python train.py --num_key_value_heads=12 --rope_fraction=1.0 --tie_word_embeddings=true --extras=["capped logits"] --init_std_o=0.00477 --beta2=0.95 --weight_decay=0.67 --final_lr_fraction=0.1 --batch_tokens=262144
MLP neurons of a small language model. Each row is named by its layer, matrix (gate and up: input weights) and neuron, and shows model dimensions 416-543. Each number is 128 + 24 x the weight over its row's rms, rounded and kept within 0 to 255. Numbers have three digits each. A neuron's up and down rows have the sign that makes its largest values positive.
After each neuron's rows, "fires in" lists the words (lower case) most often at its 100 highest values on Wikipedia text that the model never trained on.

L4.gate1275:129151094106110143144101123119132121118156121078141102152135132139129119148163133118147124095223088115131128142125194148141122126120164147147083160111096070099101153179156141100084176085119124108157126149141154123106101163126101159124105154091131141115089170119130140125130115133123147132108127122084127151149133126146107110178113131125106104171156135112173126168110116078112120111123
L4.up1275:137092119147101120111159097167140149188108165177116127108119130152136150110133124125152134144108170159144162180157136122120162140140139086163133155129110134109126116105159126165117083169148115112117148152138154115128157138106169151141133106153105159146150115110130106129114128115118130115154129122139135128162158130136146153138154088167150081125153103125183139115139141136134143136121
fires in: "the", "a", "an"

L4.gate492:115101172124153115089086153108114128149141134159102135104092143098158160096139098101126120129135137129127151159160148135121122142120148108143148133106140146115110155147135067122122134120118143121100091097177131131176121065115126084086174133133166200115142091139120130157097138141096143082153125149106133129118134183135090168107143114157117110091145167128088125110167121092117117150124
L4.up492:134149090120170079124105126153138145118138125123131111133133154145134125094075133134138112141121176148117110157113142105106099132153110087112155122101135107112138133098140129174164096136144105126107149156154134092097129130088107133118127133106166158126110121096104102133130094125111147123046117101153151107119123107138144131065148163104123103122093125121107116111138128106113081110159
fires in: "in", "take", "took", "takes", "formed", "into"

L4.gate1426:134100105137112161136115148125126117104119178156097167108178139123095113085084114142090132158134167132109120097133135135121112102105130132095129130134129113124132104128102170126106089056130088083101118100136136135132124124133088165110125135163122159164082133174149132091138128181121177140123157112136167122147072097170132149170118147157122140128122154098100088135129084124119071110134
L4.up1426:095093081136133117128147138104150116099098116141110102112109082108132140127131163126109143142146067067135121154089166115178110140113088139133089147139147118168147116132142120145078127111131139118104133096178151102143147104127141179131141151106145103119127138122105137144132065109084110139134096149141095156093125141161094112090158159145142143183090179126149152090155135103139144163070
fires in: "a"

L4.gate1274:156116124135106148091143145128115118121109089084152146109110086151135144113148125103117135142130150103131179106131126108154138154105087158110118138092130139079094179132112116169141118126147115118154101132132177153115116126147150157134158125151101152167116139133135123153108163146132133137150142119160102123100124100164164119121085143147159139128112123108170102120098153127176127083136
L4.up1274:124176141098142139076134129197124155132108136176130146147111077131156131144124125104134110140115109142131158151168140139138131128114121122183151145070142129128159141115100114150103080175161109124075122142144152135076133113164101151123125070084149118128113085115120131126124166121097127104146144183104137141143186117147142123107117129135161127120136135138173148132132106160144157159139
fires in: "to", "not", "also", "can"

L4.gate34:119145142089134138105111126087146166185089116143117199110114126120122130089099167176133126130102096117109103146110121171153094153126148134132129106120103123136146139125098163139158103171075089128136107135150109119110082104155143147133146127094186150125124149080123093146090114117140123116142169066108142147164064149150124137095102120105086064116169117161191149126131159143147153126143
L4.up34:166100156121085141082152138139121116153178146121119109121131142133123180139112154120166119177143163171133153110079117104126133072122142123166142153119133143119144110132101093120114088088094130144122158139150152168121110120123130125128132134146168106112120080134174103109145165115087128135129124118076114129122167109114120150160146130097152167125189133124135115117102106094125135087121
fires in: "had", "has", "have", "also", "only", "not"

L4.gate1073:142137115154088132097135114126119149148128138128107080114134114120137095121095091105112117132137116136122094127108160101155108155114137151134115092158132103125131179141133100133101133148143132133155136083122175138121129087109128121122149131142136146127112114145138124117117126146111125133133111139158124133120146091130096167132131099139118086137068167120173146101120148089122112179098
L4.up1073:145132135154135065135136160152123112102116152094103137166129078136140102123120113163121110129107160103098099100123183129119124125104123091102155115134111127147147122165140124156134091153109170128137110125136113158119135129198132115128143135157124122125138103083164151139128132122158103101132102108160097126088162118122132115079119150120144120073144165163137134175145107122134149154115
fires in: "of", "de", "for", "victoire"

L4.gate30:107142086125107131105124147109097121139117116133176147100212102084105111128125147125130135121110111159133107141090123156146154148155134077116171111122118135077125102107147161129156133117142131073099133159180175113155157116073095097126159143100126105158111149112116137086135090081083087100102152111100106104084118085083121114136126083136096141149085146136145083118146116135146123110133
L4.up30:166100150132151080146192118124112115105099119131149171163166147118105118179181080156121128125107171154183166126122114163083154140144139093105091166143139176128157131107133133105123141157103105140093127157087150134159087131151145133121139093177157103082174149154117104096091104110118155102094142136106170102101095153141139099160122141166144166196134083131158101082143144113128127158115
fires in: "same", "until", "time", "that", "s", "attacks"

L4.gate10:114120163104115103131112096114168109131141109081120136113101128128101130106167142171133123141137134147063147134101143123095116130203102150096182075158157138124135083125149125153161122155136120126146098106184082131161114119120152143122131107133151161132135110129117119145127164121144147113145191130148110100119140104126162107080137104129148134090073159144170124128154093119052117091088
L4.up10:102120118136163126119116098141114066109095106126115151139126108136118151159133125107182136154130120104121108147132118148124116100138101161121091114087117091097138139156128123144137173090151157111162135130148122137112116136119139146170125154126149111116121122133147140143110132133135133156126147128094143129168111108141134144094125097161166189096164136143153109152131106123142123091111
fires in: "to", "that", "which", "also", "can"

L4.gate504:104122120115110140131116128159132146146159124119119118160059094114153094162121158093105097111151111167134094160099117114133143091192139127154166136150164103116084121119124105158154110104094144097098134138102114150114110094107088137119134146121165134173127077117133118123144117095121060124125118144095112119194124162130141143173128112124143120097191132083139132083115120130141139141094
L4.up504:127147136100124102113125182166144154102140156127098137156141138104157127134126120183113087121093137063141110101147108145149154131119149110160158075152147100120135091129118155123144119107121124150125139124159102119108070141056127144132123138151168135163118154160117126157097137095116114152101143098122137122105164108134076128169131100135162113099166123120110101112127148113109109128134
fires in: "be", "been", "first", "initially", "best", "more"

L4.gate491:150108097133108093091172090141104119151156106139148108094113146156094139178116130122135128112104064115087095143133135128103156102122135126145114122147126100154100122168135125110113114138144123136124115174187135128179129126119102123097158140155113118124125130116129113124109117137164113124114128131102095146128143119174128099129113150162133136145138084176184169141180152098093101136145
L4.up491:113124127088156155131071123165105073108122164089153138162134128115154099136133140119111153116137117128166123116156124151133113168146134086083194114152098109115127132078138101148144120194156148155140133158180150185162107132118129111095109123086134081145136110096098125115128146069123116147115105133126152149068123110108099156123120125155124117137121173149139158150121120136106115110108
fires in: "and", "name", "7"

L4.gate1523:146147109101107103134187117132110155109164123160151124109136131133089100181121115168142118139116123094112100130102119109145145120138173119171135111120152142117176111128110159173166132107137135104137134158114108160162117092113113099134130151079125107078147150150161143089100131153107193121133139167123120088092171110162135130150126125111113112106089132123162142120131138126113090130104
L4.up1523:126132115152140097169109127124122102092155134083154129131180114091160118095071144124124132135161105134112157128094112133130148121139147114137092130111074118101104133106108110163119106096126131141100124099122066116136103151125105131135110109147133140139147166113118103183135091118113137162152091178101113066142124121110093133148117143128095107126110120100120119122124126132122094138161
fires in: "first", "second", "year", "third", "fifth"

L4.gate576:171118134159152138135140101115140134120127160138115078140122118111163108153132113176098121175146112132171123151156125146127118119108134111129139127105148113180121110139130151118145119135085120132160110083159148134114140127104134127117135131158122135090137139127088114097127195129163173112107145113114115136125142159135120125141125148107163159140106143111152119127145114133131137171115
L4.up576:125128136140129150136114171112103157125161134164157154076130144050155158111120160117125159110120124145093146172104100110115149110176131125144112115131101138115138126127106131090090105086144111154115123091150186131102123128152112120118130145139142116089148151137103114144092134147101116138142105129109135112136125116149116132131124145078150137132141155132121132074141154192135122144134
fires in: "president", "bishop", "admiral", "general", "major", "professor"

L4.gate1421:143159081129107179073160166124133121126155167082151114119144127091119136096143119084149151125169154107109082146092132137161130148133116142119104112120136134138108142117118113145166096091147126136122096150116137085120093132096133137148138100115128133164104132153088112154099100111152143130115113118154118144159135142122133165114112079149086096098165169069122142178098106138110152130138
L4.up1421:176127100105124129116148159126116114076155110140121106097121102117145090133140177068136133167110145133117117108132181100146128087099125115124120098104124160138104106156097129140161170126129107124139145143133131153123143104138165119130125073139128106105161166163130094129142163122134097159143123121136146145133075080133120116135165122152166098107118180115145113108149157150110152114124
fires in: "at", "of", "to"

L4.gate631:153165151168153148147155142155114096116137118170117102119125144142096123159148114134094126111113104122132148120131127128125150091126124125131135182114133144123124104169128113165131121143087123121120157141120120069142118133127111158134157158154155137139123127130139117144108141101103105120113153113115112135109164185169115107159167139124124101181116113100137169136141116137111146151113
L4.up631:159120121108140149145128110140132116127088130124147117145149109130097138145129146108137151107113123076092150081177146117122157139146163100141119122128139158144174153101145119115134132077129096121121130134121147084150080182140076073131129129055090114148117140149133145157147136150135101147084126136117106143083168096126114119109112137156126112090146136142157122140122129078106136096125
fires in: "a"

L4.gate562:117147120137130153075130171141141109154093173132149121180122118151120130166109147124103126111143104109100098119170119088112125174088145119100105140113144134115095127152130136161119103087112130112151129129078114154092127109143113123084165142096099134140135130135156103145096120137154118110160085119126138124169120185114184116134140140151096112179104144126144124093101103106090097151162
L4.up562:147137119117137085125132187140131119161148105098132141127099148133113088146116121091143110097062069127134077123115127147091107156126128120126113114080116139091162098136137115110119125111169094140110086162104133190138090150149143124158097103193151107088145109097128164137118102119090130121114152167098178155149102112080131173121121115145128102120109104102160109155148182146130147112106
fires in: "as", "to", "appointed", "is", "was", "an"

L4.gate589:169103132084100122141142136150155120122130141128126132098135159155141154136161178154129113103152120124124074131117097111153137163154080150137109104143117118154131126111127174110124069073122113099111084114122142160151160184106106109121148117112142130106106157089135102134133171110131132085127134138119120122171116169128129125154129133110132144130142141140133091150168105123097052096140
L4.up589:108110101091149140124103142100163145151100161122143113125133179070087108175118129148138145196148112129147108150137118119144102114104125120142151119110117140130145109154097118176112145105097124141123149178175131117199146092123094149117094100149101113165157115138104121109182153100151154148148129177106126112132130130133147123128133129156082163121121143148140163157125125121122111140152
fires in: "january", "august", "february", "july", "june"

L4.gate387:122164130109126107105121169138115093125162152114129144095112155106099101141087141128122123135157120103120112141137162114146155152127111074127111140162108126113063142087133122121106123101117113136123145078100143098110149127102104197124126150136164141169125136094138100101060089126119150064120165150148112144108131111113125118145130116159173136111163134099125151093101112127125113146120
L4.up387:134096112126109163105124128129140149114159132137110122157092116148123137141114163121078139179134113087129104129105124104108149129100137153135144162159130102129135139129123130104125116116143136130087151146126115095099105115104172117117118090120096144167123098112138147129119127110125159119142161166121119132163142163114137102136063125156142102106150123137113147138144137096159138102149
fires in: "had", "who", "as", "that", "have", "the"

L4.gate1076:087151083129135162140079143180156111094116115164119098138188145141113100159110185088059117127100134133109125153148131137117128124122130114132130128120154101119146087113165104105146133131082123147108116117132133102124129119137093170094124146124171125128158132111144171128115111077096082161109140106144141120141110128133127192102119084172152140172159116087157147078113117099104156139111
L4.up1076:122076119149136142149126118095139063153139155150124155164144151119084107151120114134119106149102132106085153170122134210110111133144111154119076107143117117138099102155105143130122124127105133118135146149127150176116136141161122130128117158120129135105088109192144128121153087153142124124099129079132145130148090169100111124135132169107120159191152114165109146109130137164090139129148
fires in: "is", "are", "was", "were", "very"

L4.gate301:162126130121151124084115124120133146150104148122062092146125096155161160152110143140125127151118116126118116155186101178101147136062150200158079124124082132093125111125151110102112120124142133154144151108122120121161152125123117111137153164130122147102127125143138102123089144149161174108095152129136113086151147146138139151122123136126112130100117156146134151106107140125133106129127
L4.up301:102133130107154133085107151119148118134104164103108122090144147114159148122132125094126144128121129145077154138157091147092100122101125110134092147132159134146093107108148122168158121152176164170119132142117160128141115148136169132166127115132117104151140111082149096095088137115139113163138102131149169115125168119142177124133128111132154215184130115133139116142126116136153187119056
fires in: "in"

L4.gate622:125109129112103163077149126092142115130159109125130179129113107185152118157101146080095132142121105136143113160104123133119140108135101135143090161124164111119163123135145170129163145149122149097150128126150159106142150135101123118109151156124111135114086124136188175149090139104118165117129137092115125136101117094104110113109140124078132129157114141097183182147135150122143128104136
L4.up622:145064157150157144110129105172109181097108122123132128136117114135139135106103082123131140098114083140162122110167106142136115154109135188127123113117100134166141102121131121157145111093123115117113135108141116158083150120088106156158143140148115142120098086153112119114121133122149187089150117148097123144140106146141157153153157097117164139125112141155078138180104160120168103113098
fires in: "that", "where", "which", "because"

L4.gate550:136142106140089123081126137130143091127095107137115115123150136109125126155095130117105139151152160141138125135138155148115170097086123088126123144142162166170096110101123151123127106106168109130116150137142154161106119113128095154109148110134082123115098121180150090110149125153146172091085145136139148156091129140135117144146122122129103133164159137117100116146115095144123090111099
L4.up550:095105132133086156065071133116126123129087116128106084076093162146101094135110174109121144091124169106132142133113099123140165065094115135079154153150148145152141091127186170106149157125160192129121141118137134116134143121152139151141089089157083116110106104163128109113109144125133127100122126123157100174119133129107130133110126123122162086138087116149143139124167111114129111149117
fires in: "of", "using", "to", "with", "via", "create"

L4.gate852:132133128119137129144126105142134089151156123107097149140116148132126124127164137105151141115125114147122116135171096131106183105124139126133208101158174100166131075106149172110133119153117132143155132131149097146113148158120121134093120122150093150161086114113124150118154114131120092104142145089136130089097160136118084121084118097110123138164132153149105102106141084084160124119127
L4.up852:177085161149132089145128134157120086154144144141142126169142104126146136112138119112169105094097129096100127158147104151095133139054134167134121124126158089147168150144131179150156145101128174164169152153157131097154063074150123129095157132129114138080183106125125154105076194164142137120121144126184121142160101105105124100132085142132150148155146104183121144123121090112116097164121
fires in: "of", "as", "to", "would", "from"

L4.gate1433:126113129134145084132133169143128113132143108138178159133111123118077132133129143115120115172141135084143146113112117159133086112121140133097137114084094145123144149127076119186091117135115120118155094132110162145170126149118142128097142117139142141092125160113123175143102149085141107130126154144104123125173132092105156108128114125124146160099165071101126184102107147155107137123098
L4.up1433:156105138141131129126172107104147132114125109158138081119150154103117125131135121112119115158082131135172109157101133099121113168162152138114113170131107153153091165175107108113125106148171140141153127118159127130121141089128141103131174133113090142170134117088171090117093129120143164132150136133149127135143115158090183155120095147108103126127140139083112155084158155175138146107089
fires in: "which", "that", "who", "currently"

L4.gate359:142127179087111132162096145110135173153110150127111138124142125130134110121137097147104128129097146150073141149132151130127110159092103104138107123103077168140150124162145100152105095137126114162148111142119105110129138139109119122176139161140122145178110130100146124129109152181151134109140115144144135078121121137148113155117144085119108110100166131133137069182137135134119112123117
L4.up359:137144116103115149115117148129128116127137098129157117162092144093129127106138116102097112144126163117152113165129159164156123184133152132123108166148121172087143098089117117101106126111132151140153157143140123103121128074100121138086165121092120138145115126119104110156109098105130095129151132104081174187144090130126112126130172147149095138087132116123136157124139132118126088111130
fires in: "in", "took", "from", "taking", "into"

L4.gate1238:107140082125144088160105130122145100134148097165148135129124155156168094164108119118164122108132101164122155135137190119147132129128115122133112126134150134145114129100092156125080133124114118126117069122078111097135104133133160132139156143134116098089147126140139087146141116146145087128154143146093124120114113108101136132126084109105142156158108151176127131138116168136144151126105
L4.up1238:133153108129151085151139108143123131104111127126095110132084145130143147128139115124130107131143126139130079099164132114136134155129181100109149140125143089132145119132106066104121143125138130149153090106150155154173148143111190163187125132132121124126128115105115135106151160119107152124119048172095175139099123097112111139123131162143164131157112128140089120103120144135138125130115
fires in: "and", "but"

L4.gate482:124106081119160101110095146122113094122124164105082109106081111124124106101136126148151120085111115121136170109208141136125148129116127114148136122113106083123158086150071098163134126137137129154164099085160115130116139116137078100124177136121187125095168124168104132131117141105158112097126117135148133093133123122149177126114104145144127099104122174139163137158094100135170146160108
L4.up482:145111089115119098126155124107134153126125103151149159066094126136146125130154095166119132106106075124123112134163137159121140129147080139141118109182142129162107161157106145106122178121155134138135133139087162118116109118129139112096119152117136154111133126093138155151157117114114153145131095151113140152112092143145075132093100126109148173138129138163098167128138158124089152116138
fires in: "south", "north", "west", "east", "red"

L4.gate559:116123106110144154143110166128103086168144089128116107139134123095135100110099095153139125123117159144115084103122141105160112169145175082125114184168148080121129145117143104123109095122156095134160112093163134088126124114123122117118087132102143131119103090123144128108139124130103163147135109123107145131159127131114161158069184127134125096115122157175114115160143115115144104147148
L4.up559:167123112155090115141174092156149146139142172093121123133120110159130172173111116178077120117131138103165137115140125111163159151102173154143120117098143147153137140161158106122177136158122097100135126130138125159143145123116120128144114109147138164189117127118133151171117110122108078147146132107140132131130097197168118118132135163140088158112152101168170168177143130123138154164134
fires in: "in", "of", "on"

L4.gate791:130174134121134124155111164158133125093103100117171094137135091146087156102171084140157156139170171123103123111174084100122090078128161134118123060123111139119123108142107091124137084109108123151161109144121121150144122118103099118129106125103142138104152158098118115145138093128146152157157127137135101154126116119129127142145143143107125174148123106144140125131137130138136083124159
L4.up791:137121135116136111120132092115164152146100146132109107121101168154107131141142155154150141172128137133105114141105156136118129082152126160114148113123174143136135135142122146114108123122153132152154130131105131114129077128113119091154108115167135100176137122133137146104142125128109112120134163152133111082157088125109129132138091151126082105130108100145083132131107105137093136142129
fires in: "district", "september", "part", "august", "round", "july"

L4.gate774:132113103082113071068139126127161163136136137138140118129104085185096128116103121139116101140132151107155121161144151111136137127112159110084097154128096132173106147138131140173131148132083048124113121137127114089151132144143149160135133103131134142156121145128126125166113107138107152110139182122148136125112172176164111179146127142092109102142165149139133154120132137139123117145135
L4.up774:132113116151151135082154120140082156144120158092106131139127100111122131146097126127121124128143129159118108114137100140104112106090168139104124135112079093165140089112120128155105154081109130129138107136116141115166133145132160123132121125139088129108125090153125118141112166104162167139112168100124084158122112155136115120118173101141145122145115100137090125152155076086091117133129
fires in: "the", "his", "your", "their", "my", "a"

L4.gate288:149156152156152086113171116124117164157113106106098099133080124142110114103141159108137100123134119118127105142110088144130103157136110141127147136143157170133142145124127171139113112145115120123143138159111104133141154090147127162149158120123134131141131132178137130119116146152174154117141176123116153111105185121123113154150126116107104097093181130129125144120123117083157133158147
L4.up288:112149114136138144097080149124151129085144114130150095073162135127144073159116107079084146110081134110158119121119123122107172119099139109120134130107114120123120122117140113129154163192153140126136142133155146149129163141155129181177123104135145139158110072172176146157137132141126117087131090127130120126104116140134149129113131148146121159111126142168136145136156131142145116121092
fires in: "to", "can"

L4.gate1435:120116098135118112129123088130125135133148152111139137149155092182108128109127125108126133111119117133124126130128136133112102113154133171124119142165130099148148107148127095168082121100141135079117139128125151150132124106144130128134136151135147132126086131111144125182105087146113113126125125134115114110142103136158143137117139134122085128175121138139150106109116088113134112112121
L4.up1435:132162119158117151146104156109152159149104128123109092120123121132141148105168115161149125113150056151144138130130087081100160139171107147113103107133166125178106142126149142170113166113136129098100120132138120123139143119147129126109122154111137158074108127162155101125063130139180148104107117115151117143118090118108104101120149124124115147137126114150108122109107140076133133141156
fires in: "a", "this", "another"

L4.gate868:130134113104119149075121159131094170137136104113108140118137121125112117119100137110154163120106120097118149153114109152131139140160113091109151125132125146135165123072119117105118170157105137115120165107090095091109116142087160127124114119107105126096158111123113154122108127136166114141136082151129079182136120121108108132126130128133122131117163110140142136130125152146127137142151
L4.up868:121099104103163124090113101097112074077179124109087130089126122147127114129155120077146103115131159154093125099139126143079165133148114104160121115117116147163149120106105136074172120118155122103105131081134087158117183167103166130191138122080107101133108136103089115067094147133117131144135161118164116101142123183097132136096158115133123126130150129121129130123146146134141109143136
fires in: "where", "there", "those", "and", "because", "cacti"

L4.gate775:135132091136139160124117142068154093153113169137161102150152151119090146159108138108143157140126128143075099114182140103103096185097126122119106108132123146146140115116098110106137145125109130120153131159124088157137118133119097115119091127157121120145127117163165137104165143143147139129120135111136142194152099175116183124090095104133113094137119156119110130150133141119125094112125
L4.up775:154138127140179115108150159101123141129107106153130159137100075157127100134150091126125139066156117123125126128130096132142138135117133137142103110144117141131169109120154104093139087130142138145133108107145134135127142097113140158148155111132123114106126134093123151145132133076135123139150126110159123119102099171132117135154167104147138153125130084129099159172147147120154158160118
fires in: "the", "a", "any", "every", "aryan"

L4.gate1438:156151076121116111076107113104116116117106157106114165093137150107144115125104122109126122119099129099122139170136135161128121104141172104142140106093158130084130127139168120129131163115164097074126141121125140135120114129100123143128085092115095151155153123176134162134124154178125076077095122124143098153151193146120166138122122101160132122122141125132125156119120144105133162105085
L4.up1438:072120135187150132110168121111120164120130170117192097106152151074108085126139117113086139127130151138108136177115110097133146180071104125128102147135153088138170115136104125089107082120088158117163151117152084120129156182098125129113197127098137134112131164163159143103136113117079135115107131110130139185126126157120104082132127142143134111095173133114131138090139101105117110177125
fires in: "the", "of", "those", "100", "for"

L4.gate1460:066103145129148143117132050117146123143118121171139116132152118135105113139138170105124099104151074155104144156161121181159166152117078118151128138150117125117129097133143103131114094125098099108137138145093120147129109147131093132114141114144142143112092092093121148120121100107114118087093155124131066137157147104150142147102118095115169154110142104113144158157140129110141142119163
L4.up1460:131110141146105117084081168126147143117083157108143150142111134121109137094129154089137128123113138112071167090095103152127146144129096129135098147125122151121143158131161167119092127140198110128102130155156118134125117122118146102114159115145130112131115145112116092127117117120143125137115129117120161116091112082084130084118144074143146148097161159107153160159149106104124130113169
fires in: "and", "in", "some", "many", "like", "most"

L4.gate688:112137133098136124152125141123101179097153119108139141083182111117071129159101073159098099113058112128132126157118158139147136152176110123194127080097131094107091167127121163118141134090083090139125148139120157106151113102104109126134123142136147152141083109081147128118135099119130170153173095137163089163076114119116158089165133146111094116124147144111177137118101116109136104123119
L4.up688:131123140119162101076156105145123164149116107132133124140147119116120155156102077106086157089075139102169129154120096111136107177141160115157117133107123151100107109118102102118154129162078121110118145092132188119136137139151137122171120112129110120124127124121138134150091139084093149154103134095136116143144113097095126146126107102136148108100186140116086154137130094120127171146155
fires in: "that", "this"

L4.gate1053:139133115094098132152088139116110144128133074107121143134126096103120153125138131079163136120141153131126111137086148142247154149134125132093109095120112161113170106110102127125151161099114136138163138143147126139084107153106112126130123110130173149137150115155149122169145151149112120133129108122104134176164114150126063164107136130164159165130134119135123082149139110119100124121157
L4.up1053:162155111118126146136124138119130120141136129129133161134151090189120115091161145059144117190152130125133155120103122096108133125138117168174096114084141128093114185142111132170136154106148120140160124174126068145163105129095134120126117128095161117073132167150137102149120175103150129103116111120127110132108114132148142127143097152130102142139105078130121131110161139130134109199137
fires in: "of", "on", "in"

L4.gate920:131144111102106122128143111138119124114164136136164160162091116137093137159133115086143097107132128120131166159131122184108138144166132054146110147137115135131085149160097119183123137145102149089100085085109138166154144134090077161111148075175104111104089136137157144167118166125141098136095104115129113095157122102152170114109095176097155127134110130089168122104117149150124128129107
L4.up920:156133149094129056143171125134118117147121141185108137103103104108150131151103159137092127164101108092159147164135116124103109204150145063131143102159107127127149140137090115105124101140126095112134109137113173177125142127130106133121116135112119122133109118126104103133177152127177138104137119112106140105175131170125179101117117104158093138126119161128192096109123126172131126148194
fires in: "and", "a", "as", "became", "the"

L4.gate14:144119106144107121092149121103163125160108141116165112147135123161130101092123118144095144110126127076130109144113128162156165131135193127141148144151088184105140102097089118124154100101088142104165130104147124153143153090121136117145099138109154076128119143115098149155159125164094141150114102099069123119138081153141165150106115138166131097094124122152149105168171135124128150107114
L4.up14:106118156149153101133128114155138146117120147128125096143134118109182137105167136123122130106157139115137130139119133119149167126132129145141124104138118148123127094122063161139102150106110115173089124130115118127178105142144129132119151122137142119103097125115108140143144151130108094148126112126111096146104137148113054128124105110132164122131092141128123148107156116128129104137112
fires in: "first", "1st", "second", "third", "2nd", "3rd"